Part of a small language model's weights.
Training: a variant of Muon for these matrices, 773M tokens, 8500 steps.
MLP neurons of a small language model. Each row is named by its layer, matrix (down: output weights) and neuron, and shows model dimensions 426-521. Each number is 128 + 32 x the weight over its row's rms, rounded and kept within 0 to 255. Numbers have three digits each. A neuron's up and down rows have the sign that makes its largest values positive.
A block is one neuron, or neurons of one layer that tend to fire together. After each block is what it responds to, as a language model described it from the Wikipedia text at the highest values.

L3.down98:140099129092161124094100113107146153090157134122164146096127098143095118149164145103143134124124118147068121182163093128140174132109190154094155123063054176108107106110098117167085126128146116153182102138201139113057120127137168079142171124134129114158126092135120087104143144121191140103
L3.down333:141138174169134105124115100171163078126160124101071103120113091139156087091150110197107157150142056171093125119141116121136190155125145144116182191094125115115131131178096138125136111095080123184136123151164108154139109088093146109147116155096113068146148145140130142119110191142108102148
L3.down1361:093135140145063097118183153103197130086137124076114062102109134124173119100218099127171073113084124141176099132116128138094108124174125082182160137119154161100107115124124114159138095127199134126110145162125126132163140095066066033140154143130088076111200111130140161130136198160084110183
L3.down1442:146109155087166158113040157150169112116095138035092033114125097117178148102132155116159113169102028177101113139119154099151094195162121092104092180146058178097128202151111137109102126123133143151108137096149132166074090124144102124114103163129162158107178154054119088134137156137126095124
Opening quotation marks

L5.down857:104201139165114140118110149130113094112147089122164138151147116137167106046099154140099157123124160158139147081101148119152109183084129119087102152079129132134107173032096007094143097153158125092152127169130111114105095189122159166115151152194099099180083149123183165122135126091136110141
L5.down1670:135103176116146081134145092137154163123108151136150166124104134069203117087101120079077133096095195145131195059128151196122112106165137128102102151155084110060141123128168050092118086178151122118144110170126124112073133129148109164124110193182113112097132134122132135147150102108084075104
Wiki section heading words

L4.down54:179104101103116127190081124144160117118123145147129164158129118131164127139162112111139110136073112130113107132092120112089099200118141193137119127134122073124096149155168132151108183082246147156188129132129128123143064064131171121186144127168129063147158186137109158112120135118102108152
L4.down228:108157152136138087145128139138093069091141088173093126109089185089106146164108099074076092141091127095104199182138189198121159189123077112166142163142153097164038215147170174104076145122123177159135165134055100105169148078071143116166116175206088141067138108179078147117180121150183110136
L4.down260:108127099072103116105121133122132142175101112109098166196138184158107146156106130106141145156120112120070108116155126108140135093143072130144128060124096106116193193116079094194154157165126137128083130128154127128133158156109102144148187132111106114058131121165172134132113072101167099169
L4.down324:095057070086062081160117105144073111105121116123135148107117152169141164141168084075150112180072111126117103175141151174113182128160144134121146116144149127159099115094083105134134129079155147144105134127128144106078125096145103131152174139141111097128136086115155181142129176154120077178
L4.down833:088109123118135168128140171107138131138116123139155125107132082120175142133073112136126110134130077105125124173117140142108110124102130138091188162117137155138112116139139109132129150146110135110117085160070140185159059136174149187101117123144169126169151128129138124165205155070090110119
L4.down883:099182150160132150163125120152128119168139111119149146114120173141150176079114086065165094076133160057112118114176134153152116138207110146151130095095174098150133106117174104090156157112156150122155151130200130114175127121165117091117107162119090085148160144113100165070105129171115140155
L4.down1009:090075094086176125154112141121109178145062100172080141123109143150170143134096078143101104113147175153152090151188136130095164135125127147143073164094128118095129135120137144150075207115059131149137100117143131097141108133123126104148156147165166148102143161078114212168058143156137137124
L4.down1545:123118095125085135105137040125140104154177145130154200108139138089184167158150136174136140084081095092133141108101114062129131141140120109097178108124164130160067114164112185109118174103157120209118111152109127084148164069149144145149142105151113100142100155197110180146139110179120082156
Main verb after subject

L4.down180:107097097107161133146129111133124151186124096187107160089103115112093121105087121137148156116108121161146158107188174141121126168072080166075102105123121044125187130104085085193163123170111115099142126118146134159051141141108112165125192057094139095135130137131150057099189112154170082111
L4.down623:130179136071161079160085170166148140162148162191130140176113116123169144135144125160120147141106140118095165180151159063106110158101121124160136181110030078158161159123131192110127200158159193186133079126099125136104151133085123143091153078175128074106110171100076154077123080154156117115
L4.down650:095143139100126177127169144095100168125116153103061051071136135161101086108121167116153088123073177122113102086160099134113105040101114128134167186094087135147125120149144166114149104126133160132074135179121132141121119081121121105118138096152146109129134176123162093093181160098159110146
L4.down1356:117106130108103117090121122127144103125120144105133186140123138148116106095083119139102126133089174170122130120145121154133040139154085126151102171106111092115096158135119134160090141113068168127172168158138146223108122113109162114130159074173109113115119153012101200153116128158116088184
L4.down1524:158041122093162081193131191115136183098067146185173168167148097161192099153142138115172128118132099129137138153091115200152161115078116129077076160112149100184106139147158108152148169192082118115137056143091183128101081117093163109097136129125131101106116085091140164158100152063100107147
L4.down1600:140092127139149142070101075147143132130183157153056107155131183100150181118154104117137145058125118077132128120247098142121115163160100151107112102161132119115115131087127090126116146126145116143191168140119099178133105098096076156105123121122080132124135090122136100170091157110152092095
L4.down1603:163164159148125181100084114105098120155121106110142064125130123113125167089088132126106081132130140087180133140143118106078112140157103152122110164171086154112180174160135137118036177118154180121065122129094170120061096103127108085103135119128077120133127136071134092122158108138143100081
L4.down1708:097120165131132105069112129143133098117102118072103112100124162070154115132152142068181110104154141064124156089150137018143119170063180141165124154086133080153092102088077131126168133109125073057137082159157080135123167120127148135122157183134102149141131161098149105132155134106184128139
Clause-continuing comma/and

L3.down455:137100101159096064092143136105115093112182101180148150116101218116039166111143119116117125212141109146168141135080094078124135128151136132138167135170115143172082162110149075120195092175126139130188124087109173106078057174169111093137139162122158144102182134085087123131131109128213109135
L3.down598:120125108099113094136079066138133077154139168134155113123117195115130143100148102083089127163101137165145098152176130073086121130117119044138176165131115168132120162102108179037190163134123149128126092093131103099092104119148162061093142042135067110126136102161202119164158067193164119121
L3.down830:142073127130127129158154110087120074112205142179134167096169158151164120081171126159121167152118086135144174109142096121145075087102159116116141106132137132183123107135120061124148123089174139123149100108098137141081114151134136137061176127169127133088181128105116132103149109086118090179
L3.down1127:073141083162134083102151116098106091132134133141145102131070137124145196117115077167121135129138112081150096100129145093106118153056095151115138051124087146107133079061119118120105103128149113114096116104115155119125163083110083161179127106188141165083103108161112145155109108109112128098
Wikipedia section heading words

L5.down344:118123117090148132109146116103192150099100111095148151190146097126080158110164140120144161143127067088129106152111109091173142176151145126128089020157095114099103102149131126051109125155149174170207089194151136117143109157179064175166172129123174164066142078160149151067135132116143052123
L5.down1353:125167112102120121105194117112157128143070166041212117135154175127104123133165133160121071083117148099166160191117114083147114138168124092148156149139131158141125127176118108143113132090114156116143074155135108105115106151115150074130113139122119058094119113187144126168164069132097172139
Framing prepositions On/In

L3.down704:122171122123172104117180130165147118121115124120192166088112102105108088147108118163106116158131150158148131138085155133174120201112180094147131108133135137185114139103088149137118124139097100094123114086127055124214166107086148144084139139143181160138095105163141105142087159167091208131
L3.down800:161109125122147149099104119166156116168149116151095116097101077142149098128200099159184128034118140081154111109087145096159127127130068173141128100083127119154154066111139139112140158135150117174096097049119132118120134085147152118159149114165164144152057095144152136143124110123129137056
L3.down1210:127164121152115103092137173110136101098133123165111136154165208120127065171137165169112096122177077135118106126088121081132145127075138112093197032120179114148141102154100142104131130149127176188124097130105178135150021075119135095103124103116115158092141106085121086137176189110162165162
L3.down1504:123093161155158116125148104111077125173124125116080161165119145138126077139142121106133085165113156169151090129136124158090164140149112100068096134088128148134170098132190137123120099160143132151075129135129117097102126131106164135108174165127212164149116125129179051093159100126125181111
Sports team nicknames

L3.down48:116109085079133106100185104176090152088097156228052169103093124104150161120142080121129171084151130104068109137157158125149100156171084112158118127117161152138155124123128104064099152124138080124095081112129086108110164187166140128180140175150196118136149131140155091139077146149136144094
L3.down845:162137123139087090179084160118116111149116123135184131113099133101107117152126126146085166073125238093172118142048152134204116163084100144161113161067118133207147163058086126167123093072102108090044104101137062182151138156089148117125139100134099127167153110189156128109089155066133108057
L3.down921:171152099104095093144138128083103123124054155140125145166100113182095138103097094146102155086161122102124116094138110066192181127107174105115164139100093087097083172086124132123123109119118160114136122129088111142110102184101070126158129150090171129088175128134020074113142142113087170125
L3.down938:103107146128110149089112087113141075164069103090164131197108163210104072104122072147116072132149098114133130116169090082168172089128178084122067154175080146122110129115139076155080080117144171142125081146124167165163109091133121146138145145121160140124094153106160034123145146155208102151
Date-introducing "on"

L3.down770:118101133117110089125115116132102136150106138116129113172069105081134159154107114099136122109091184117139156163133125111113178111110172166142147098104163179175113118134139102049140141150175059151115103170109151089100117118135169124100137141129117075159065112150094143145101176144132091129
L3.down892:116176112120111099141106129156068119168100118114082096191092130134072129155104079070132173153102164142132123145092123125102164166155137171142104116044149129117169142127085091094131158150092153166123083141143129080137114190151124100123152139131099093143067160137149119151159153167157091141
L3.down1350:099126037190107108109125116141096108126145052082127136139144148146116142166195105130148141178140170134063143180156133036024125100172126110080108104128149177096125123095132156105163114136111130124143132127162103150114144155102190105158214119112151101097192175159145132133152193146113178150
L3.down1362:128097106119061105152142136173107169140176147133173092144127171127107144162145100117126116161076128110117142176084177091112128084164171150168172118080123126130104104111075128181130144099199162205138124122140149084101125045124157086142197125095094152123094107090203159163119163131114098162
Role or activity link

L4.down130:171116141118176165142099111156142083210161108144137146133127121106204136082126121138125183123158158121118136094139160138115159112146132149153128109114081089146104101088138096112128046131188079057136073074174144127150130085151136132108135106094156100143082152122149167129129115145154124137
L4.down468:134183131121150106188190131160132149086108162162157116071118059136132175179083126105104101124112140124099115084144094173138096088160146132127112118131153102144131149127124118059165150157134110150120146158151191082205071150151146115114154120091121147120106159133105146092105163143090119103
L4.down830:125098071099147147121173115100196071155156164162116077085159172074186130119116129129183100194157036100132143156083129162140102157087063080119120113149126154119145161176103071153141119102157109175112140110147158077098111124118117129147127153087076107087152114124079132102133102121128088114
L4.down936:148117135200098156174175124100121118094144146108089155155187082121152091128057084096142207145089121155126141115109101128078131099141180098099160164126121169196142152113056120099135151149195102180099121071165109119136120093097108112160122111140163083082133103128139110156113106126110102100
L4.down1082:112087146161125123133090135092130172112130205151121132131127149130152113104137135148115119126161097134158098147120161108132110187158094111101136080129091212122152107109127089107127115176132187100115172132109107095131063147084150248192181131144149092119157118206069123167180159143098153108
L4.down1309:168127118093183100095166155133179116084192113108145113171075116072106130127107139120076143161131140109139166139154165146099091151156178105214111134152116119151179170096183120160149062146147131168099099119113159112172137136149142109112189103157140129153105091135120132091121038141136104155
L4.down1313:075155142093127118169190158143092095202145121124089129185148083111153116101107141120067125119084096094141192088132121138194126094162156092094136165195115167118113101042111201133127160163162159107119120052173125153189196182107112138136117116103155070083151149090137128113121148151182087189
L4.down1694:146154101148171159191107158132154166132125129170128070160169098120137142110131135100109082109114142191160131132159109148093156173093102125165119073136101151129166182160061059156082163164108162145102144114102133114091140133098160107169091128167151092072141174132109122130186164122158159162
Wiki section-heading words

L3.down671:124158124163132115098038173156123121177108136178058114181109089102122139142095135140142116075123158096086108133179073169155052096109175153140158169112098147146146133116163104119140128130128092130155121164125075096074186126103107122084112113162083060115125140149163158107175093132097143166
L3.down881:140133221106070147123179131152106103148151164142078145133180099066121084113065109091115116074085074168047159056154113103151156125101151169094136077147168104134090156134105073170110139106136151152157157150160127082088168117144122121146115115153076176150165225113156111159151098127068142114
L3.down1068:132149130147120157100097170101115082118130145077161120166117133104146089154112148124196137107135167124140122126120134161143070188157127155160082118138194107150143127092140060078163133083090100130085130110129136110123093148139126127086122119109103198141062110072134105159117095145111142142
L3.down1376:162143122107144161103135173125096109084122163093160148177109013099174132104114137176146086138078132166140113149135133126110106099164070157083182129105145132113135150075117072162160165188161081119169148159115127117088142156160148167136077144096172120080145139126068131120095100155134104131
Plural head nouns

L5.down1143:106138103169157084089190145143185117104093124171075139116093111115187179123085145068113166137111162117118124105080128132152141137125108087123133082147099163124090096168121104115102091123045090101116098183121124195121139198126099170136118130171111132069091133205158095129146078117108128118
L5.down1267:155142150073124130157201141148154147105116142148168131165124192127126116086163158107169116127092105106137125102156133102147132101147135180139134065070117085137096124050166107149107154152178150135125108125089158194126123076139121164082163127122122094110107119112209127169166151125162080114
Main predicate verbs

L5.down658:108073087168125141133167055145112096154163140086098123146108087136119155121135154129145086110184124126116120112156155072157095173155121114182130114124129103187087107109113069195135118163112133125130188147191126081085149059123163134110122143136132130150153110103119115130103145125127188128
L5.down1617:169132099181084074087114177127153083187134116085128167143115063082197063151072157097095137124120121154066096128123125112138101137164119158121106129113091107095113138141140125119107164118142059123158168092177142118186194109152165138189144126142090088137124169114152160096173083156036103156
Plural noun endings

L4.down30:112187193125148107100182127144085129137143111162114114132107086124112179170117193191081121175103129090142139136111137160180147092159180145077112150152116105164093083155125076147140122180051066125122142126122135142133102104088077106149142135203135120132156103151094144098105169129117147150
L4.down104:108155194078117161139119100137078153183153147126145155175144119144127098141112157100104139148147095152122071118115134123077152155137092148100139104085148168130122097112173111178129166125180124175111074139157136073105134101124131150174195118146176165170119121094194159045125105121162171117
L4.down242:121138148095149075182133143097075088154122066101093136145077138151118180091095154120100079108089110160103109159107118142148088099207139140153107086174164118118161107157110173132098153181141115141098165135126216145150081122096123214135146112164155143139115093117215185109087119136149118106
L4.down274:136101120109146092140177072111064076145186164072110120129170105105125119138174078139137163119174171131160109113110136132112108143135109159134193182124153142184123112086111134136141110158129070097049101105124112102102113102103134121171158118151140126109083133097133136122169109140155137086
L4.down818:172173101084101107176112102097076154108099180167111135133092110119122200139202139095145105165105119170129133133093156116113100109089159138138108111128186106103112117086135099151099135100101107087139220188113144108125067122109113117117132121096157080108132077110075103149117122170180173084
L4.down859:139119133145148121145168115130110061141161147135113105159132097093122129165149147146145096153153139113110142116120136115160158094103151119136132127126131092118111125096137113150081111153110062132095119147131186126111127112104139126155135119109153095091148152091000101152111168148122123092
L4.down1337:070152157130139166113134139092093097115184132100083103133113104140164092104097121094129072116146134142219127144130103152101160096127110111141101173078074079127097100141084155183085131056122137123089170070193170127071074123139127121150077178135163156131081083123142144098125161107149056158
L4.down1452:084093109143113154153163141073132120114105118161119132162089064183122096124140095157105142163098122101126156120162099125173089147147138147127113170131121146089136197150088114124111087188124112132121144127163080114083084138156140187107171114148166130149152121102206073072145076137088103192
Line and paragraph ends

L5.down430:102135105156145114129162128094138128070127142121122121143091140149247117155129166108154168116146125150064142094117087102144107149095128153074050154105112107110146107153115163127081142124167086086147052138117109141150171156122131100115135117125110040144122111142105203115102130093089087167
L5.down1305:105101167135158100099159184123146103129053117179117158149100114117198141172134131138118185090095099120118128135065120072110113128159128092070076090209120061118137115183124130081124164127141193143153121174155165157203094131066122131113139139114162112146175119116132103102115130108144076101
Clause-joining conjunctions and commas

L5.down258:097166140163077174164099102086126092150075110070191094136099113099080098144086148130134140145108053134146114134100087115132175124243136111138140096193132156136148096150181060129133135090087118106088068147173139099095099108113116084171171099112125076173130147171110081121161150132150174043
L5.down739:109104130118097186171146101080116122185116166151142191146153152099091054090167146089190126065106181164057086161144089066126188127134119100131125135109067146154111107137101090109156163096120048154074157053085098120125096123123119106133150141115128086143127147133187104114122111099153195108
Copula after pronoun subjects

L5.down222:134083156100119134124166137135132121134119126172140079125114073145113130111116165137091066123125157160124136159189135077132194089138091128080120113154157138128109131127122109180120145170115140164126148165165116136160131102160141099019148110166109176130076164070108150138115117132047134140
L5.down1339:118110188099073132036108075123114092162143092086119146114184054135148129170100158078123078116129122163120148112155177059153192149125207144105128141099114153117091141127159104129153092090088083112137101151086133110088156141097208103139114150164171159133137179104109125107100127105147094090
Clause-linking word "as"

L4.down161:172135122094119121113124130116126057139141137181117122062135089087095131062183108118142132106151079118107151130151083085178153199140144108114145147129159164118121173094110078086148181090190107108130070171087143138112127102125121116122146144143130113125115103093168143089151119140139130135
L4.down642:170125135097167136092120127098137068141128137176073153163105125107108111104129157154106087100146113104120107118126135131138153094185099158135074073208181142146139129081135121083079112138122086121096092163154139184123166128092091149126159122168182144155122087120135134061179082157163180166
L4.down730:106159134102129135157109184134153092136104072131082105120101032129038127162121130112130098155136150148154169149146192101101115066166111144140090151097016153167096122074155121142122105131162095122091156134171098165077133087043117103086131100107105142158157126124248101098027130142091205104
L4.down1243:103166051127076122147157106116174132133113108137111104087122092136202140167109155171144121149102140141082089145169160115126154161178162091089093099117116118120104136080133036159158141129099136126087164162192136144180122109150100208177143114100134133140137192110162150166108099095088153124
L4.down1341:078067145197090080218081064051134123137102119152111147113131106121143127106131104139152099104177174194093124174171114074167169125132156163112125202058107142061049106118121105117167114093062077128121162151171116149191130112052153115127163108101063140110156135119093197173143114164155097101
L4.down1365:113115166166160117107163139113182079165126137137186153150111116134124155102128080112102099173110130148100173109152098154123109070131124164117123172131075140180137113123160169110122140088143109115086154133113136163046106125094105177099187167089162066106124083113252101132113114148145125138
L4.down1517:206197128165131131139139117117117172146118152148181134128129106124091146082065147174112119130127063144133152147111157123099166175119084113149111141105119108127101114177121106042085180134091141170093076157109104187127141093144145124120122075113177132135132092144159093165128108139155163213
L4.down1680:159173107112102136058157133132129098092153138142191123034119133130156138116073099129130132131142097178125158202146116084121107133124139097159121090085070097163136093113116141199145142073127123149139172175124180127150102156167084128121151132159177070112105154057104168123157142160122099147
Opening quote marks

L4.down598:072116122154095167150134142106122139148129107144141124092144094105094129159101116159158092154158097178104177151125092126177172093170158185148122088129073082157120141170105167189146180127069058136079089108169139108171129189188132105124147182132105085117099128136153129123138174080147180099
L4.down685:116050045147089167092126147102172119140166082116147124168141053160146129111118146118082107189108141161108077034105148091125136096121137131114103087134113084203199153093137101165075166103079103139108143127164112116173120123148120154184075166120139140197151140140187119162109117107150128105
L4.down840:106102123130102114177112120156119154064151070177129084131083137134075088132113135128124105132170073156102070103136109097142164091123099123036138162131098113134125122117124086082180145101125097148142148123137140143117165128188099124129100172175154144098075099122148083136086150074208162127
L4.down963:094152127182103108102134146128135097134100147189155125125158170150074094137155116160134131209169109092079186103146152090137122121102088141080146112153160138103158073076139107132160118112072195116103153132145127129118166148159166167160102186140138099123032137081184141116123053139117144155
L4.down1002:145117180100101161158131152169139126111136092184143158087145133153124085142079126114166087120103124156165129089128107068149139097179128115146150164188072152132171080152129174135119124145137097170132133082158119103121101159148131163145082132059108181162161131142108189117113048125115138146
L4.down1095:131206126210096087134158141152179064086131107135145104137123093151160089110084141092129135165066119148132178125127163141109143114121126113099109135122160114064105116110066095098124136133141099132108096118170141148142075116174127112104181118135103180188106146139144111116126136079130077108
L4.down1128:144073132150120166080075113051075123071146107124142092125125130086127128182109123113095142162133184134123130072129172089112152163109095078144084125143101122156161154123183160157103192162115100095165122109165087129112121112149143136115113147115105172128133108156156088143108149164157156124
L4.down1451:176089109126128126146104143129123103142125118159128061114114100120138046099101112119083144158137115194161101143110068122135097161124101112148068154145150056160169103114115151136124111125100119136136093101184149150067181142127053211154169032149113117179139135124234078105139110121114169095
Clause-opening subject nouns

L4.down92:134101203129148154159114053119152133106137152099143116092165075146082129148131209130149106073146145160121110098088089095149106110105132134116095082111157106099121138087112045175137132145109158125141167136121106183182111181113089059183088061125146103179137141122063132140141141114065128178
L4.down156:135146149089124092100121091107145133110099132135154157102124121128160130147125127129153114143127166122105098142107139033104121152103135140098095161159141106136184073157090059112170049113179155142111156117096134078169175117078129179152120108074154122139113094112219131126115131113103175098
L4.down334:111069105094112141081034096133091121108117145085126141095133130170108105095115094139097136170133121143158140133104131057143132136137094097114123161185179154130110128126117136123116174155113144096124194112199137120129144134141135087113158135081130142107106127168121114156140125173086194099
L4.down504:140141159148136111120112110132135150098073114126081181131123130121173090098123105187076116146166072129156144175097117170095140116096142143175133106116174118074071123168161139106187077099082172108099173177098062146183103174163149148111205150142139113111061109102103118108125156118159088130
L4.down845:114138112162125128152124075140140110162102139096073182133165161119159117043188129119094144106102119111124080096138116090109116134121132085099166078103090126094116086177122180140058131095142100198099142137088125116094107168073129105132147146129133085126131125145073080116099146080102145206
L4.down948:077136147193120127110190122130158174117082134126104206139156109129165087112175167125082117118151144096153150110147137142097188073197128132149151102156189179104190168107129172205158165093138152127149166095112093147120157161089130080105155218139145140152115150086108145073128084110156168082
L4.down1438:087114115180054046053127122151118162135076085123159132142160115168154123101167168144141133173149078100116135069165155173101110185119171126155157141121150101152154143057123207157147143151127201148132145131175130147122126101162149112114106169097170165159081170118029140141122164140132108152
L4.down1533:116120108144091125146130120158132136130105150171091120089131135095215053091129129111137127137111162104164157102129158145126158122113157159133142123155177155107147178140149084103096142242118130063133166126160150093088112112131109112143103075196136091183120154143139142163192181058168098097
Continuations of multi-token names

L3.down177:129172132119151124155178098125067078063136166154156120145102105128151127161119159137114129127164152182151109141173166118120133132088127150094165138074164123090100131099137188129152107148115102092119095141121121138104119128141116143150110108172130078107097106102090097153134163103124129096
L3.down650:179161172135150127114131059086097175132137176160105151120114110100153135148140112167118116160147142150156082075123154224134094112098144131106123132093163107141137099140141122169135135111098089115116150126099133142149077115109136149149111099133085116147063127110114095109134142164176109085
L3.down708:111104143215146145105116195073107135152145125180161106157161105137103152158201121101130097190143136060168122148163145153176163061163098182150118116119109113133102159129140128102090100149155189156101141161062168110140157133116155144098108125140188130088114120103133140114147141114142132095
L3.down913:078120144070133151148141121179091149074135135108200110129147068151149162062118130116083109104144162169088147127133135038179116093162081090147102160181169155147157136118166146142135140097115114152116117101140137091136118159198120148136164111113132124138121136115153172204111136149209102145
Paragraph-ending punctuation

L3.down25:192095130146066099110123099163103144188120167138098210128113120117138101155075146088151136085124153173139160129069102149136120130199100141163111154208105075071056062171164094171122123132139123114074105079176171151173085126143139140152094133136192141144157140172139091140137092154133134115
L3.down661:153121108144113131101221154120118154174102112109113096176123143108105199156173111069103167147099121139115122103141174161119156152131102157134114161175152056113083125143159147188145125100140117137091124139108140142134135140134134138142138113166146156095067109070123135152140148111115113147
L3.down1125:153166106122131075172195142156156160065146063152096125199157092151134175116137142135115068170153109149096154159117106114123111164104125153143131119093118096161093187153087139128136145112090115140116129089134146147064114164100140137109107166130126129078058068112191125090090139157163091146
L3.down1294:155071145128110042169106136133137148120119125088136118120105157102149119132121147158090093150107080176148109166131126099109037176094148093120198163090171121088170110102165136097138149150161156069133127094174098169180099117132128143117121110154088118067123093168122106095091165159057086138
Linking word "as"

L4.down151:058127158138125095111184187169106196130120088144128176127148091157102114135118088130144177120105079114058128133114078144100093173114066154197063124112143126126081149148136095159114161079105124148127114139152122121133132138111165149160160189183131113114085173093117166112098108182149122107
L4.down213:143110156146169136125140165122120105118115119174148099156178134105191132096169144129109174111083127106112144161127151122088094125103145098112120153121103064094149132106133122118094158143107148138142137164170110173119192102118114114099111136143151184171141127110153119135093124114104098113
L4.down294:133162139106111124109129141093096114127037153109045139078126125087122126094131092142122141188115144089128115069118082154106142114178139104130190093130117204140163126130148127129117103126132112082128107107194130123151121105161103089123142107124110104091134099161118099105107164126165081131
L4.down303:144135085115123178070124134110090136094110142134183135119067136104130130149099132108147100179110133108156191149119119129158153147149122118138123101173106112134090160099127171099103093238125167147169042116122146119097131090218138096109087105169134159138108130079152119141139120139055085133
L4.down314:141135089114082065102136043147142198127169081145103140164130093183087158159097145162156136177149078125099151083185093108149124133097130138145148119109140126092092176072100065114083157132108057128055175101077111148201185159049169160119124152147104161129120120142153122132069123097172124138
L4.down659:126112049141149071174117109124180155083123124075124128138122107132169129144084135151184105139066135114094107192169080135135149124177097156052136138147129110124123140089108131132150112131148154178078107071196109110090118125147112133137131108118104119138175089141203164104140119131124161113
L4.down1057:152134114144084131206113118171102122157157097164127120085151132092161120152122117105153109191143158187154088146193177051183149105078129118141170159159119170135096138141124132126152153172131177076106127086149143079144102188074113106153165156153045095089099105139106170183123115159161164143
L4.down1429:165148131193181117125157041125132083138169122091152156141161120117049130167129177098128120108172109157113149140141126132135148094094159126073145109127140142125107115081093153113152123128111122167139121097131169163157132096231107074140145133148178110170112112098146130120057177125073086123
Word "as" and related connectives

L5.down99:155146157136137161148148186083100206145123122082174131122101130112153163142138128127173127142161110100120105125094108110137168122124161139136118125150137125158093101141111177128139122149152103116116143189180105090086094127093114157187106099127191134153071086069255108146148151119123186148
L5.down742:116162115129148117142147138085110042146142152104097129168148108100112143158123159137118075174147156151141098117118119125129122087114115165092137128095128108124121106118122122176106148119109069131070119124128127120116082077125127128147119135157127099081120097099014098141136188143161124084
Record and paragraph boundaries

L5.down286:094140096112105098097090136057124161130138106164122141125131133116108084090102110126069144129110161126154082141187061130161177089138092124156136170138088121146129194162120101125101110164133130133123053169120068111139107155126152123199169103190169180154099118120086137093131127114130103194
L5.down525:141120139166169132093101128155160116094087136161152124065141103170100161138133124141073152116145119122115165135086139158160105075104106145137158120156105136090112105103150163143167108118139128121107139135121121131128126193100195106157108114157129151125132202096064165160146144146107097093
Word-opening fragments and quote marks